From a checkpoint of a small transformer trained on Wikipedia: width 192, 5918 steps.
MLP neurons of a small language model. Each row is named by its layer, matrix (gate and up: input weights) and neuron, and shows model dimensions 0-191. Each number is 128 + 24 x the weight over its row's rms, rounded and kept within 0 to 255. Numbers have three digits each. A neuron's up and down rows have the sign that makes its largest values positive.
After each neuron's rows, "fires after" lists the tokens most often just before its 100 highest values on Wikipedia text that the model never trained on.

L5.gate26:108155118123066109161114106134098147122125116167121110104147153132131159180129151143157138113147104161112143116125155124104108109132069114107122104089124126117086145135150081123115114142178153150117134115119107138129108142144130116123112160152105165073161122146151133144105074124102081178133127118090117133127109134126108098115123121133111136128140095119142140151098112152107171145132096116136144136071113102126164136152078160159126158088140155133140149101178100089101106116158135129142148117113119146165148078108104134130116158140107122162125119125074171146120134130159164090
L5.up26:083135128073144118089134185144160142089132166110087181136131125117177106080116121115087095107106116118130148094114089158108127126121121136189123125132124121146086105094167116154106157109122151093129117157162137120130165109099170184132128118153128126099120119136108128111154147113123148134102107119111128129142151112117150160146145085102142106128114122119117122104151131148097131140149081123093100123123124144099106079131124123141094146125118101171150136113113117125173131159112149169072128112153150114146107120128164106108101146135087152110117157116089143100167140115145128091
fires after: ",", "0"

L7.gate140:149124104113127087160146104187081108123118131081194164108182079140137118108158119107128099140171145115095085125160140154128105127094124103143128104122149153087174111098154149145120114168151151138143103128128144130146142121132088140100155172138111096184126100141130138129130164132078130122094086158126153127111159109079148104094093134140150161161142153125160156096125125120108167124094081140108137108103123083142125152095140119119129114126087138143144124136102116153130106127137110104097117092131142158144150126131106152135136136115118128146114174137151134136149158129106122126
L7.up140:113144118071140097117114106170133131154185170129140087127105146122114141157145143163161157169118106151098174181130140121081124114134151154120132151160143136134122128121141096138151096126102089107152129122136135132147142136104121110099153133126135126080144121143140160138127124108101124109140086108099091081131158142119134143078128150151165127097103097138155149161119132135121123104148143123081140115078119132170136102099133102144078161096144085108147109178114123134101105136143137164140092137139127096117127105142099073139113081100152109106153124136149130121124191108139135130
fires after: " ", " (", " the", " in", "East"

L7.gate263:133185100125111177090120104110169093174116117144151096143126118128118123137127095140148115151137096125171089133066112133152142136106147154142150148133177152143070100115051136151136123122105134095133144139111103120134136110157158133153112172138137108171130163154171126072076136080134143124155111131160113123132164118123114141109164142158113120126148126088103137115138099097110146119156130149115119131136143129134139119125133129136164103130126129187103115141097123109065109170144119117106117123126119132146143092141115119132138115134152162107149137157144149090109172171126154118
L7.up263:116103132121114109147174158146134129118098122133103090129137129104101126108142155114095144129092151143090118144152156118084111119141116112097105174132142154123100097127150130153127137095123137116147117116129151130178156144095108162111100107125134113138149129120121124108123106116096086087106195154154142107149112115154050156127125153158144065108123092113144088125150109101105103130093094130182095125107155109134075136114139148109145159095148137124096167181131076163124138169126133124142097109080122166133124133147106151131114102120130128145125134148126143152168136131124113096
fires after: "0", "9", "8", "–", "6", "1"

L7.gate87:137120108134100145152081163142144129139139116145114129168108151105167108113135144134173135149125157132138106141175134177118114125133129130105141091085134107139146128149132118123129118109133112138110136114199107141096126125159127167122188095084144114111127118148146134086070152135125103189129117084106094176122134142116092133139102103124192137108148124115165121103151070164116104129131123096128130123107157144151123101091163120079120106173143118084093115157079114117134143105137120124152101094131113125105115123160151150073123138136104135130135114108113125130117117165138132149
L7.up87:137144118094110134126122118116124157173151136114111121142099113115138133107143126133156134169163132159131145167112126076117096112124117151094131122092112144174113135183133125100122084184076172126138109108132103120135123121165105151126153146104144110146104122115123123079121115158093122128130073142072100113093144112133154116168141128145126153138141130158136084127155129119134153114099136119123136120117092111133129142108134161110112130130141123080169065129090091130111147104157147151179153153096123146166136122129091110177139098159121149132146134149143096119152090171087088122
fires after: " ", "°", "″", " dis", " •"

L4.gate370:141127113105125121159174110139141146141141114110161162140131152118101146108185158152123120131147124106148136135127105091102139126080087135120135125099124127155128119120139123151118105131112150134139147162115122144116130183151124136142145135101191126124135131135120138100132111143106143155121081065125168087155152123127103162096112177125121132047150097134115143132153125084143176118152142122142144076122147166163123138102111124121129103134181144141122066098121109090107159142138150180098104117095152132151142136095125103081157149134114153140132103174130113144123127089128125110
L4.up370:139120125115105089124142141114099132110149161117127137177130185109119151092106115073129151142133209104134129102135086123090091112096111149091148123101110148120098166120106163125109113142148112132120098126116137135093104157141148088134155095133147147138129115139125128107177163138128122121145118080100113134096126124141116139122095117141127118105173096141145124075130089148118113137104113152095076134092107105127116148103157154152140134156147124100142111158128139107098140126160158146152145143098137159108174088114147106099124128129107175101127149140152156132167083117073109130
fires after: " ", "-", " (", " re", " \""

L7.gate200:137159151155154148115115129144123149091154090145100121115101113154130123098108103134105122132117131154131140119159119124130129118107121088124198166148087141135125163152124149124105156110111137160156131107100143136104137112100154155147110095122139107130134139112122130135146100084133105153148153102110149124175165138144113171105138125091108127093134118168199115060122132110150178119100119140132106130154105123095152182109130136090129106158132055100177119145113115081137131128122148116123120113134130124163147107115110128154134117113136183157170124158148076145134165093124136121
L7.up200:144123111110162092134137142098099124118147083144089113123112136137107120102177117154146075114109125180114104137189118134126124136125144120140165125132113151131055135136107113121112122115109112175118102098107126150091142082110137107162118105104129131139115108115162112094192128119146116128170116098083107111091180149129099147110124116137132157109154135174127114090162105146163130114108133117132124112132151085110104129150100113116122144139142125130168064114066136138153092093127110140104092163099128109138128097151126147099113118092167126120126129118151095145170128118123133136
fires after: " ", "-", " |", " of", "s"

L5.gate130:130145111132135111166103146105157140148116146090126101153106110113194181122133100103123104145179101118101178087149148139088098159126095163123137137088115137146116090134110188109117105083082166133151123145124136119109107143133123137128128137115134112152116087101109136127110136117084154138086122101113153141115140115122177139136149151138136178093165145091137096085125153124147144141136149147142158136125072118089090139110155154121132114110134102129163132129167146145139149070126152161114148130131154163142140104153162141147138123097097141144127158166116098133142123146146145106
L5.up130:156094118070125121149134122173129119117160134132147134159162086103170145093125126086171167107189116172131136133148112146125109132112118125092084114113123150123151158122174133136104123110098098134141162118079135149104117123114095133153159103083145176143104134157127110110180159135144082142161103123140140134111140101117152146131172091128125117139187113156144153151136097145114148114105118124123150079116134105132084150095130129129148089141134117138113129086095117117102090131132173135114108155103102082144104157148111086134144122150114145141139130114127114135175119136141145107
fires after: " in", " \"", " dis", " In", " re", " "

L4.gate633:152138145151093146171100133133138129169106084106126130132179128151081130110136149099171179143089140121121147082168150144140156124126137116180126129137121097089142124143127117121175143128113122093164156129188120130167123146176152140144104107139122116080095125146144160149114132107128124112144138133131130145131121132137150107142099135074147118149153103092141123154165132166102119112115108110138124119134094154105170144149081118117095104115164132107160107137135114140103110104132141108153119113066100139160145072124125109155147095139131145103136153121087090107158170091136131113
L4.up633:103130143118115120105120122131089106149115155171103092084109151140124169157119149147172130074110179140098159124129130129117142155112116119107120143142182110141132126118129114125118142109151091162114110085114120122149128148109116119103126175131132130090107154127133100088132145174189123143074155118114145150165091118170147111137138140128126095162102133149169122166116134110125107106127105139108145126119167147114096126111139080150145196122180107141145127138119167173097093154151123105154106136121093159131084128113124183123119149096130117116120106139143097151158129140126110151
fires after: "\n", "s"

L7.gate490:144124149105110113083171113134124159128085143126090126174130161186141104124102060124146112121120130145144106175097124146111125109146112112106101099149132118174109139127153132153142126133127130132126154139146097147117115167127145151123147136102168145154126163142131124119139147109158143106161175127132118109150128094107092145159145135137149094135162169090110134119131100109084121108129182145112148173123131093081145135175173114121093134117133104126120134134130100078112104141162127113145142122119182123119126177160109142096086124150136130115146130142122158107068103111146147076
L7.up490:148116104116073123095133134156134120122154095110132104136110109129117131092159157144051087086128145137145115091076125125158133139120134130112072109147128136159060120122120158148136115103114156130161142102116159187140103129137160155163136096100127125149105104171123120078111140142103187117123135126108154100114133136133128100178134128079115091157132142154139127151118078137159108149124106117119116108128123132167133145126146125156125138078124130122116151068111125127143117175106133167110134152106137130113096128102177096143159139149123113148158128154114125105151126109124120152
fires after: "0", "4", "7", "8", "5", "2"

L7.gate100:164137114145144128122132174181127160151118112132109135146098184144111087147055146108151095161114106120131125138125140125155127128139140145109136110173122083129151159133102136116121128133150111107106092155140130126126178167141105098142146150093139161164144135158138126100101138126172136157158126136104102157126139092101119159097164128111121146149170056099157126139124129141142109110138162105071157137117114134104128143142126111132122102155120115145128154120148102144094105094148128093115138108135149111061083116108130156144171095134166140124159161133110143103165098116114138117
L7.up100:154130129107107138088107155160141129115150110144112085069119139121146133132115120115119165159145134147109145184102129155172119121139125096074165135141105144078148117096131152156132126128086131151140144140113154128147161121086081079153145153111158137170113133188105141151136162116180146128185131109091129118116108133095159135139167166129103166160131119075124115143156121123131128125165144111136129124136107125146104157137104135139123094124131116100146121082124117106123100134194161115146161093146083124110130140110152130104111130139133095113139136170161133135109103117151108157
fires after: " ", " the", "2", "The", " a"

L4.gate602:102124148132146140156135109109109107112124122083167124071149115142116126152136138138113117122108076127122108136129121154092169120111169131127200165155146072161119082142115131099100091098148139126110118126082099195103179140102114148143097108093113101115108118084131113146090113102123134146123131053121118078152123140116108120098107128165130115125110125135151105112118129136119114115124140144108105113123136095132092124165160137135134106117105138102161143145158108126172097131164108148145122129172122096129138110115126163122104134084098153131180126149090152123115144144152137135
L4.up602:120147139136078136076129113111084130124124133101150144091156124113146153157131061065118106127120105129127085166121143188124162112160154088105168121138112098161141099112111092120109136102136095137136092118110125142139188106122124148109121140135124129138111143104134120090108137139115136130125107097123133139147112131156146096119107141179108112129101161084114114106117106133143138134118104142157127142137106102154093188136085157152097123126095160106148132104136108125154123144114145156132127133165104156140139119127113177116107152129073114122166136145089119121109107142166135055
fires after: "6", "4", "1", "7", "3"

L5.gate508:113130123116102138115109168130083138130115130137102121129147151129148171152097143110130102138152138087094127136138095091123145125132147157152075130101114138095150153098133130131115133120128127106131090130124128140135125144082086091124102142106116113172116166164090134101125050112112138147146099105162156124123102142133122166110135146100119153126158122145167133130121070118118167135144156107132102153117111122127151125094129121151112146101089088183186133179064156148139114166077122136121139136125129117077163141131104114106128097115087143102131141130128140110121158152141161167
L5.up508:115091096135095127141140147129095135109167128127145163181142115100118120118126125152110138156168126138126106071103119130131115113112152100121131109123137122106100106100086108112085188174062169124121124116115109155122089150100152121118145102129114146158087133090154113146161154122103128144147138092141149113118169113124120112126125137062123144118148119140118133091116123112147098147123122134144110081118136097173075096082140113093156127120102112118114127115091139155133105130099132175143118161114098140105111125146134087177104089130169159118149123129151129087152108110118166130
fires after: " ", " un"

L5.gate485:147143144146130190154115099188162138109149159090134156128136108140094146116166162146138113090139164093163171151100128166105154106095172172133125122126125100163124105142124116142117159119164145148153133121152133126149118145071129115125105131144119144120128133106145123097107130120117119161109121091135144135174106112131112120144140099132138158172125140134132120094137121133145200135133097113121113142130080156166192168139153142156110147136145138129099150075150130094131132117123103118108155053091134166125111122163091150146143118133140122113125110127128161135103163128143105118
L5.up485:174082125131149144135094134169118096121129113092108146080114141119119193125158117102178138101122115120115118125106125116132127094133135135076121143110112112084107152134131137118093109139141154166120148117135136111155139118140122145125121156140136122160141164098127095090121119113119126174134165121177116126117131123126126105137113131148124163159140083113125132147138107145085077131158157083121083145134101122141118117120141135136121114137131159153152100143153099110134124119092105083100105141166077199135138148094147117113093119113123100165166137121163125118178131158055108148
fires after: "1", " the", " ", " c", "2", " de"

L5.gate109:191139159125151112182159153155140156169137099114143114132169130111150113102136169130162148114131083125117121159132085159118125107090102074112171117119091149131134142120152136161132151143147123104134129145173095170126106142185121109132137089127099141164138118111130110152138162112160121123134089091136119148125083125126144146109137145110079129117095150100160135114127110138108133109167137119152109133128098135156114160073145114123144113150138143094104086102151153131115164149127174156079107122096115114163156133110135114125169151153131173111140131141091121151133167135114127116
L5.up109:119112103142141161104167147148155175161153158106115115134128144153134163144147140177163145102122120125144119170096109138122119089150136094129161134140083121145146188138129085100104130143137108135132129160117087157144090098135131119108147108111129140107141096120148090135132159196122071145140153102130147109136118150152115124103106137131103146129108118148117160151092091108155123157148178149090130119167134131097119145134144138146154083164105148117131109141133122161143140127194158153144116148150109146161142073112148137108138159124102145132107169109111133141098116182126133095
fires after: " |", " ", "-", "|", "\n", ";"

L5.gate537:139132134102106153140089184169154088136129110126102109118146140125077133123145136138100128099146108134109121137155157143143147119101131139139173143177157121113085152127153117097135114109164140154151111127127132135168141118104122142107144174112127140107163102110107124144099106123121106189114126153093115118119116097120125114106121168111159146154092092149137134119151130136107090127119130156115203154126141154143127177127125121141141151134070166151149115140104174163136141104096151162102104096140167114103125119093128100111137142127121163137191153114137183168135152087120121110
L5.up537:130108146103081111107084138172146085126139133144102118119156124099111127094121113129090099109159096112096066100139123174133135163106143131106093131142132114127151137108146119095140129117115135136176092129157170133141149134111146093080130181130156130159116110095082131151090136146145149163089108137104142106075132119128143133105151146136161174144092110133123100110138149130106130141120121126128187152145111164168126156137114118117154170110076173112170126104108120131101153096100154147132143130142108085147132142102139130131132154110087115145156127135127121141159104103138110083
fires after: "3", "4", "6", "2", "1", "8"

L4.gate273:129153095092133120101134125139121157148135105127142129128129162151107139098135144159135128114159133078113116152124162137141113136075125143168124111114099141088135111126185119114170132119126125133166112094153120107128143094118089142115088139096100111128112190180123139135108108105136118139183123123105135114136134124145121157093096102102133105151094132119140110163143117096209135102133171105120131079125169142104099162165133135142199127168107124169137111150152158138120134143103075154144118110120122147122118124148135102124134156139135150086113136114105157159142139088156113098
L4.up273:134107141109168124062136147130086108104147110149124149102086130112133127100129158124139109119102146097084113136122146180153134140154129141168131133120126114118167135116139119129133133106158120146179102135132111128144147125124113085125106174143114115085117110149158123105116087181115088177086135104155146192137108104146121088120126112120129132152138107122126154116127147098131169102122135109105157167123159087156095102156119094141120087131100150135108110119104140153103145101133098105157133124171122151110105136154118158132103126094127121061100138087110135119160112190135113151
fires after: "s", "f", " F", "D", "dr"

L4.gate598:181148130105156154097148143146090118068118105168127154147126142124098108132157106130141066131160131133124114168125109158090127115121122119164145111121109150125105082158099124107085139119134118191119139131138143148112090112115089109090130171146153093123185154152145155103142128147096102119134105124143130106129092128132102126127120111142145120115104106141079126105126114087133152107169115102108156129071149102161119151112147104076117128115149143140118103117101094172125161129063107107122109139150128111152116164103136097129134120164093130114154096151149143128125097101126116111
L4.up598:102159114111127142141190113149133130111136139086140169113117143156092120139147162185168164131131096145129147194166113153083174154127146147157154134138115122144069117177108134136115096140139096149110096100124160090120100134148100156085119120148139126120118110127125104121099123134130125119139149170157154106142136103141127116184160142122145114145108119133096141128123100125124169096165149096110150108105114146150139101163136177110115132103148133145149085128157102169137099160120106167110110132131141122130122164101118090122112141125118133107156135154137148163139192131115117159
fires after: "s", "S", " S", " ", "H", ","

L4.gate14:147169095139135123136160116142118145124122131151143134143117123070155130082191170099103078084164119112099137093144154136087112112133132135119141107114136161119122116105142116135129157120138148173108123115107125127136128121122117145112089102128149130124155127130111147102144116147113118142065058140148106151147127116124128126134098146095118134130163135138142112107143097158109120114139123170136100089157114130156108138136134112142114063117136108160106126139105139152166117111086124154127113134146151130120077155110124102122130173036097138083146119139086150088138137122105085154
L4.up14:098131124192163107171094129126101128129136099167102145093147151153060113161105140112111126138102161112137113181150135164141154125110132173121121099153126153117128127144136153138108088153120140154165139111132162170149137081146147150113130113130167119130160130165130167120082148156118115095172113131138133125130124123139137127143098152132161105095130150176106148132116147153166140169155132133113132109119136129144117104132133130116162121113080117174083142113143101156103106137110080140135144127134108101130090121152138127087093143161124155094142136144153159137067138130154093158
fires after: "D", " D", " G", " C", "T", " S"

L4.gate15:136108141144144093074137139139112110153184119146076124107139094115139181102144118081162117079177122130116114148129113132138127124164135090100152104145103091061128130171116143106091157146150115154173119142148138128081168132103097093109106081114157140160133177137121133135109134127133107142096128139137110171116158093108115119150104145128139148101157077137145134112115107148112110102173111162155131133115133119110111159127128096143171123136153141157142120101092100137136144182138130136124137092150144112110129129142141100128120137085121158129109134132131107114136159166160093110
L4.up15:145122125126126130120154127125153127143144156110164150133130103095161129103111142092130143181139142129124098132139100130100144106130104100134132139159155139118118137087087126075155101166081149122126134143108126089128105109155106101150174142132112163189129122139093106116170184164118150120147135112095127121142142113136148122135124128139193088144157160155066113145169121143145115130108108141135096130100117098112121154129153175091138132148123093090153120125114130161146116145124131205111105148128099156135111136124126143076151113076126112161159112110115132122157117119132130072
fires after: "\n", " A", " E", " C", " I", " "

L4.gate621:141138125120146171127135132146101141121177172096157131121095139130111116049118145110144078148137104124122099138101097074081058065116134105122147147133090121131120164127176163113082126153148158111160105099123123153117156103130146154150134141113101135104099119118146130110102135127126129133137102097129095158108161136111149134145172146131159165148114116118145141116115139154105131123104140137142171127135116144113137114165103094109128132107091097168168116129153107140115111141132120136072118154121146124113170160123099144174128143137112139167097130141138158132161129096093159126
L4.up621:117171141133154119113165152140159123140122153132136107115141140080124137141109109087127128173117102135120115158097143100090120132124119132134167114101142121111111124122136141149136099179110112106149126118178115124148103164117121118132157086088145112140105104197121195093161113112167126113103100132117129153107137165147105141125117159136115125079128114076122149125107134161116071116130106130142141154125127103153110128109133125128116161136120125123148083144094122147127169099084156138114165133091110060123143097174127140141133075135083148122129139107124090097152078118139133111
fires after: "2", "3", "-", " (", " \""

L4.gate245:154122114107104137123176122117104138146135128120131121147133123104110146201159126150148151105091140150113147109153110118051126116092163092150125111110143145128125134179182149137117114140098179135105081123138146148136105176108146150125122093094179143124129137150103081115179069136085159101152081129121135136156111122122111129101139123136121154153150129137130126107098134115114113136158105140174131114095094131141105159138138098141126147125140147170120129094140127143110138103106074119108093111101145139121104109149108077144124143152152142127128128171119151109106151087116113162
L4.up245:132135144108146082122136140108140131126144100088064131127134105117106136110149116120150135084135143117125130117093160137106103098171115144139085128133157170152173113183137161075099108121142085123123107087146138123131107111111119159145119164124161115156112114155128084097144107090145145161122108104132151157117108129160159128101138135095147150169083138132125130128107104111154139117109155125134146117136107151125118117146119132154181157086179100125129106103112085134119158152074140141110128110126082133132156105161125119119165163075122147114098095137109133102131173101139126084
fires after: "s", " ", "S", "-"

L4.gate291:155107108074121117083100145152102136157122099115121164135122147135106141084094092090144123145117162128142100125095118129104128119131140136141105114189122114108117111146111163090090106143156155171173100139105101095123125136087127149110102120125129126131132172114131153129123118135110133137124079082150086119122151075091127119138122135096103163111191077129121156101062141147101174129120104059107106109135164124122133124143148134138151138111112136100132114148086118162144142118123091096133118136122144134140093175128149134130128135113162150110150160146100144113097106136134135112
L4.up291:120102130111090147110123126145124105120086086118106129144109121117153159171081095070156122129136138138144129104151126160139138123139135094121158135149068132128105135109143129074107133132105140151130163176054108117108161137103114131117127128123140156157127132157128162120135135124130060120149153079136157130138152120123148119136140116107140187120137130144140106117120156165099133141166126082138085131109150149130126137158129125127164126097153089108148129153112149088190158128110119075130146152134120162159134161094136111105136099099165105157128137147097128137108154143079124151
fires after: "2", " \""

L4.gate595:162151186151124155097149106141087087154153139115148079151134144150080146096093142116133087089144129146096096140116139127092055159120111124141142124094114129133137114191101131140096145139121112144107154100097101141135120149117129097112154090109094158131144155129119110136161144104105100121133079144118157124138093124161157154157151082137135119088113164143152136101153076118167144158124133172128118131138136124129118133112152134140153092134130110134103119114133118122123140101111106153095080135144111149137122156118166151134165146101134123077122104124161142157122092084124129135
L4.up595:152165106127130087121131141178119103154096131108142128150098095095098107114137094141159129115119131105131102160146130111078106118146142212147087079138105115157104137144107173135155120138084132145138132132167140118099153112105140130144199156117185155190104134145100177122117129083148141150107132108143132124105128101128128179127141137108133168153154123098123110106142113141104142120139113150115132110123162104142123142125159103139152102141122116135161103124106099097106169088132102143081082119104141143176134126133104110130153098134136137119108092146139097124140123136125136116
fires after: "\n", " \"", " (", " ", "-"

L4.gate378:167135120133129140091128126139129134115115136146133113134138116107146071096156168090144136101137127106112144100167117057148135098119153095115140087132127124105128133117177094105138155110148132132146078111135130124132162142111112164110115093140115183118151142125155114091118125121127085163115151125109075130115091158107127170134123159107100160181150105149189148099174118169155145133169131130148098115108113116145118182119167128122122125114129140157106112091107164139113117111121108134126106138124111127143101094150185143116112096107135107127154116122114102121156121163116084087
L4.up378:152160116140168122117137129140127129126124111184104151089104184118103101158167154138129158092158155132108146103137114083160166120148120139112133064145133154101110122122132133114124104123169112160100089124107135108155132151123168196144087155135120095119134109119119116174140134085087108155096132110095119155156138133135087128152141137087122131160123143129089159109135112134085127143134144154084136118158140102126146135152112149147099137091162123159119128143124095138158124112129144107162135096150119138096101170108152114131074130118088130130109138119115161134084141168092117147
fires after: " G", " D", "T", "th", " C", "D"

L5.gate239:116146110079092113137109169145162132148096110095140128142172110129129127138116107152104118070124097122106177115188167093070121149087127099142115151090178116092094145163114123172130125107128147129146159101131116116131120162142099149132109165126118166135110099152145133159118140104131136185139144176100156132148091105141122143115139136137137131187136123110176136102131146133088137124132152146118146095084097089145157147136127125115157129104099101143139097118132105105113138128136128137136095131120172156133097105122129086117155102150139123105152133171117151104142150151110103105
L5.up239:124098144131126106131128117140199103109102112101132105149104097142145129116127138117144130142114113093132176142107098131140192109124152156145158169131108126115080132136103136144111089168086133122185144133111108167184112086103096120107163169135149154127109103134129108135103108145128124128151149119135104044163108114108128117103118169125135080138137142082109142169160118101103137111113100100129135154095126101120133115121166160120158143092106128106157136134129128117171118156118144109114146119144118123096079147119124123119137102169157098110139139107118112097156141096153133095
fires after: " ", "0", " the", "4"

L7.gate199:124108132106130137115109122134082129164104140160150114175136101160145126115105135146088131112143092087120135160117144154117121148130096138137128144119131163154153122155121118132068151157164141177097138116091128112134164161152103154154133171142116086127172142112169115134104164125146143108131146122127134135111084092115137122131190145135157139161091135175131156105120079136174157135134126139134111123161082122138117183138161124106138121122112127139111136113115128153120134106121089150166120101133156130092107126145125069157128088150149162116128169137152130139118176088154128179
L7.up199:122118089089095098105095121161123132168113139160126117090128152131158135123132109097126100126162126121109119090145153114130132126127094130132085100139120148107160122146118161130119140094160115166115112127125138139120152149152134082173152149130106120149155152147103132154143123088135125122139144135083108172097134100139161156175100078099094145146103100133181134152138135118174166104120108115131083113112122106127086167122141097155108165119137149137112101115124110131155184066135131104148129097119140110080086130113164080117160116135105140171132154150129095116161143144124142151
fires after: " the", "s", "Early", " and", "-", " "

L5.gate242:151134146163101129183115131154105141092129129056110152141129144105110160170139107145155106077146113179087141090139140126126177107109145130106162118115129169122129129116154090114153121114107158104139134135112082114095107097136113128115114140155112105149100109143116121154121119102120118146108151098097139091089115157121124115123158151133118116105177136105130150147124131159131144121146162169123119130135131160153170177084163124141142148139133145113106095119145164136121105103143152173124091112111079108122154108137119136086136136118156183123119155112114152154203127120123130149
L5.up242:121112124130128103130128122136098139143106094100123124140139115151115125097132115079174114122145123129134095095110127158115105109148078105152140142104099109123152137115156088133126158176145143130134141111158137136102135154151132080088150146174137106131086093142128097128169144109116114127199129080133160130155169105141132170108108119090120110124114088106114140102061148142147146141141139111143150152155133131138128102173117122107135126150095119093174149101123153070139097114087127103124127127156108111134130146125103149111182109113153112128128143140083102162106165071145153141
fires after: " ", " was", " con"

L5.gate22:107114132176131092088106135156126147148118124135103119101136122109120125130121151130142127142172126114099171086169148113128135113111125106160129119124168131085145091112107143076125116173148119121142167137176161122070156141195106088156145140151143087124102189133122125097158110130132123126089125105150126136119140133117062157156130145147127119102147092098142166113094080151134135148140179132127125124136135143144133110099140129169138119151074125163140111138123133126132137103163117156165135117109111118110118111122083116171099134103187151104127117105127133134152154118148156146
L5.up22:141083128137115146146121115153119126117154156167148118110105104157083156143149162149097114118138138174105152098160120152158154118095156104114156134140154103107152137125066114120128116161103149121078150128129112151152140079160142073137152143113127123144102150117112137116115121109129147148118129137126150091148123123156135150144108201106138113150138156109131106164133103117136114150108185111127126126106140145137122111119137156116128139128115103101149098120114082117131167137084128117109125096138098082100124136114061091121080074146136157171129103171117105122131147084104105099
fires after: " ", "\n", " the"

L5.gate463:098140109106141120127160080163084134107142102121099101095153162128143118136134146128183163092128134109122142153117126096145117162127090124145119115118114119115130165150165137134157136115144126148138157123146167112115129159118140139155129172122148172152066111133097128112145157114139128140113103108091134125129180143127140135166147152134099190141142106092110124167146193120086131086130165080093159098104146128145088122160164130101125131149177100129128151109167120138115084104082133124159132135105123136112127145112113136075091149136127148107122146177130130132110128123113157134
L5.up463:089151091120151136178178100142112136093126083142135093143103153132125127099119133128126151126141152103138097174111118151135108132124109154108148126153141131113139129163150106104161100134140120137165125130113109115120145152174117145136164127090107129151106134113094094117134124158141111125112151130164121120145137100112116167151097144125099158171136122129146131164148177147114135097103161106096193130110135089091138116154162126084162104183144094156119158133160113114095126117155118145164087146110156194077120090133114116118104142143137149134139155116120170100116137096139162112
fires after: ",", " August", " January", " November", " December", " May"

L5.gate160:145123083135113113116116100180102165147098077133092154121085128135095153143169084165148110099120140107148122140125132122121181111101137136110147137147125121137123120126155133134123127123179123137164140145125080107158132120118095143154149123107120101162140157146129069131186103108125125124129083100117174127095138155122151166112131127110138123137149124121160115124109114137100121093125152136155113119112127121141138154113155144086144114142142086137142098116136142087154112106107103131081110109097148113065178124130092085096122101095144155121077182128101143128161131097114123106
L5.up160:113109114110127079098105096130112169099114090143127137106131088106106181160146099140164129126153118132183094082126145121133088119128140158113128120105097126175114139135163159104134130099120127130166139136117150082123129120144086131128155084137155091120098125141107104124165143110138135071102094097129185093074155140173148104110177149132145131119151129118135087159100122148131139134135161151140141090101122137145123108120140133151111129110126110119115101138147133122161124073095134129117154102097139108118161121123061092173105122114129122105124136132088108108115122127148138097
fires after: " ", "6", "7"

L7.gate323:095120129112130149142147109137109139147165146119121103109130120156089161102163098107094145105104117163126117147158092139135147149118120160138153116140123100107095115171096100116102118182167168151121096148156168128096101122120119169105155131157140152081143132177165147125103142126127135120138124109130139090106150153095164145131151163154109163120119118174150184120129127124093167092108088118138156127126143191132139114127129078137103148130152149135129116114133146148121135114142112154134090092164146094144147124114108108137173141113147123110134091128138183139111144117105061109
L7.up323:151144109106139155098134094136099119122136128100113167114131122154101103146140111148154140111117156141160123106106133156128119135114121141186144113162104138129058138150118129096111144131127169132097104148145128119141120122127133164111112148162123134123127086108123152105142117106158135116157175080095109090116137150112196152173161083091113120109111153112161158119110114166110104125149135113089120081097174117128169094119111120133129089136130124137167095088148148116138109170144132162124069157163102136121133108123113125187118108162159107118138128134144087120117108086122109130
fires after: " ", "2", "0", "9", ","

L5.gate493:134138104151128171122125137169121119153140092116133178104160164123126136116131078153171121139144152150098121113133115162107102128107112085122126134151126142138170115080136115140080146138127094127198109179138115139097142165123147143141072103124118106147117160129152123120109145082128140173109135130155191149112144170101146124112130090117083149139113155127123150116090133128141127128121139133185089109115103131101134152106158141100150121117134077165139098172139110105131116105134094127102102126130095158140186115108108135114138111089140157137131119156129128119165115134120084140
L5.up493:091103113143084143163137110158129158078152133125126158155108145129126158124137132074164118132137150122140097119145116165098104132083099132145158163121118150168116115114097119164135176143120124077175123150123139118112139149148100140117133125099128163102140111130136152165098095109136074146110131143103164087141119111110140164127132143136120100149117166146123138091110161116088152143094134074134127103089170114163139109091130121141150103127114135094128117134081120104114158125172157131111117141153112166161168124137133131147126141124137157101149135173096150119168074147118133090
fires after: " ", " to", " in", " was"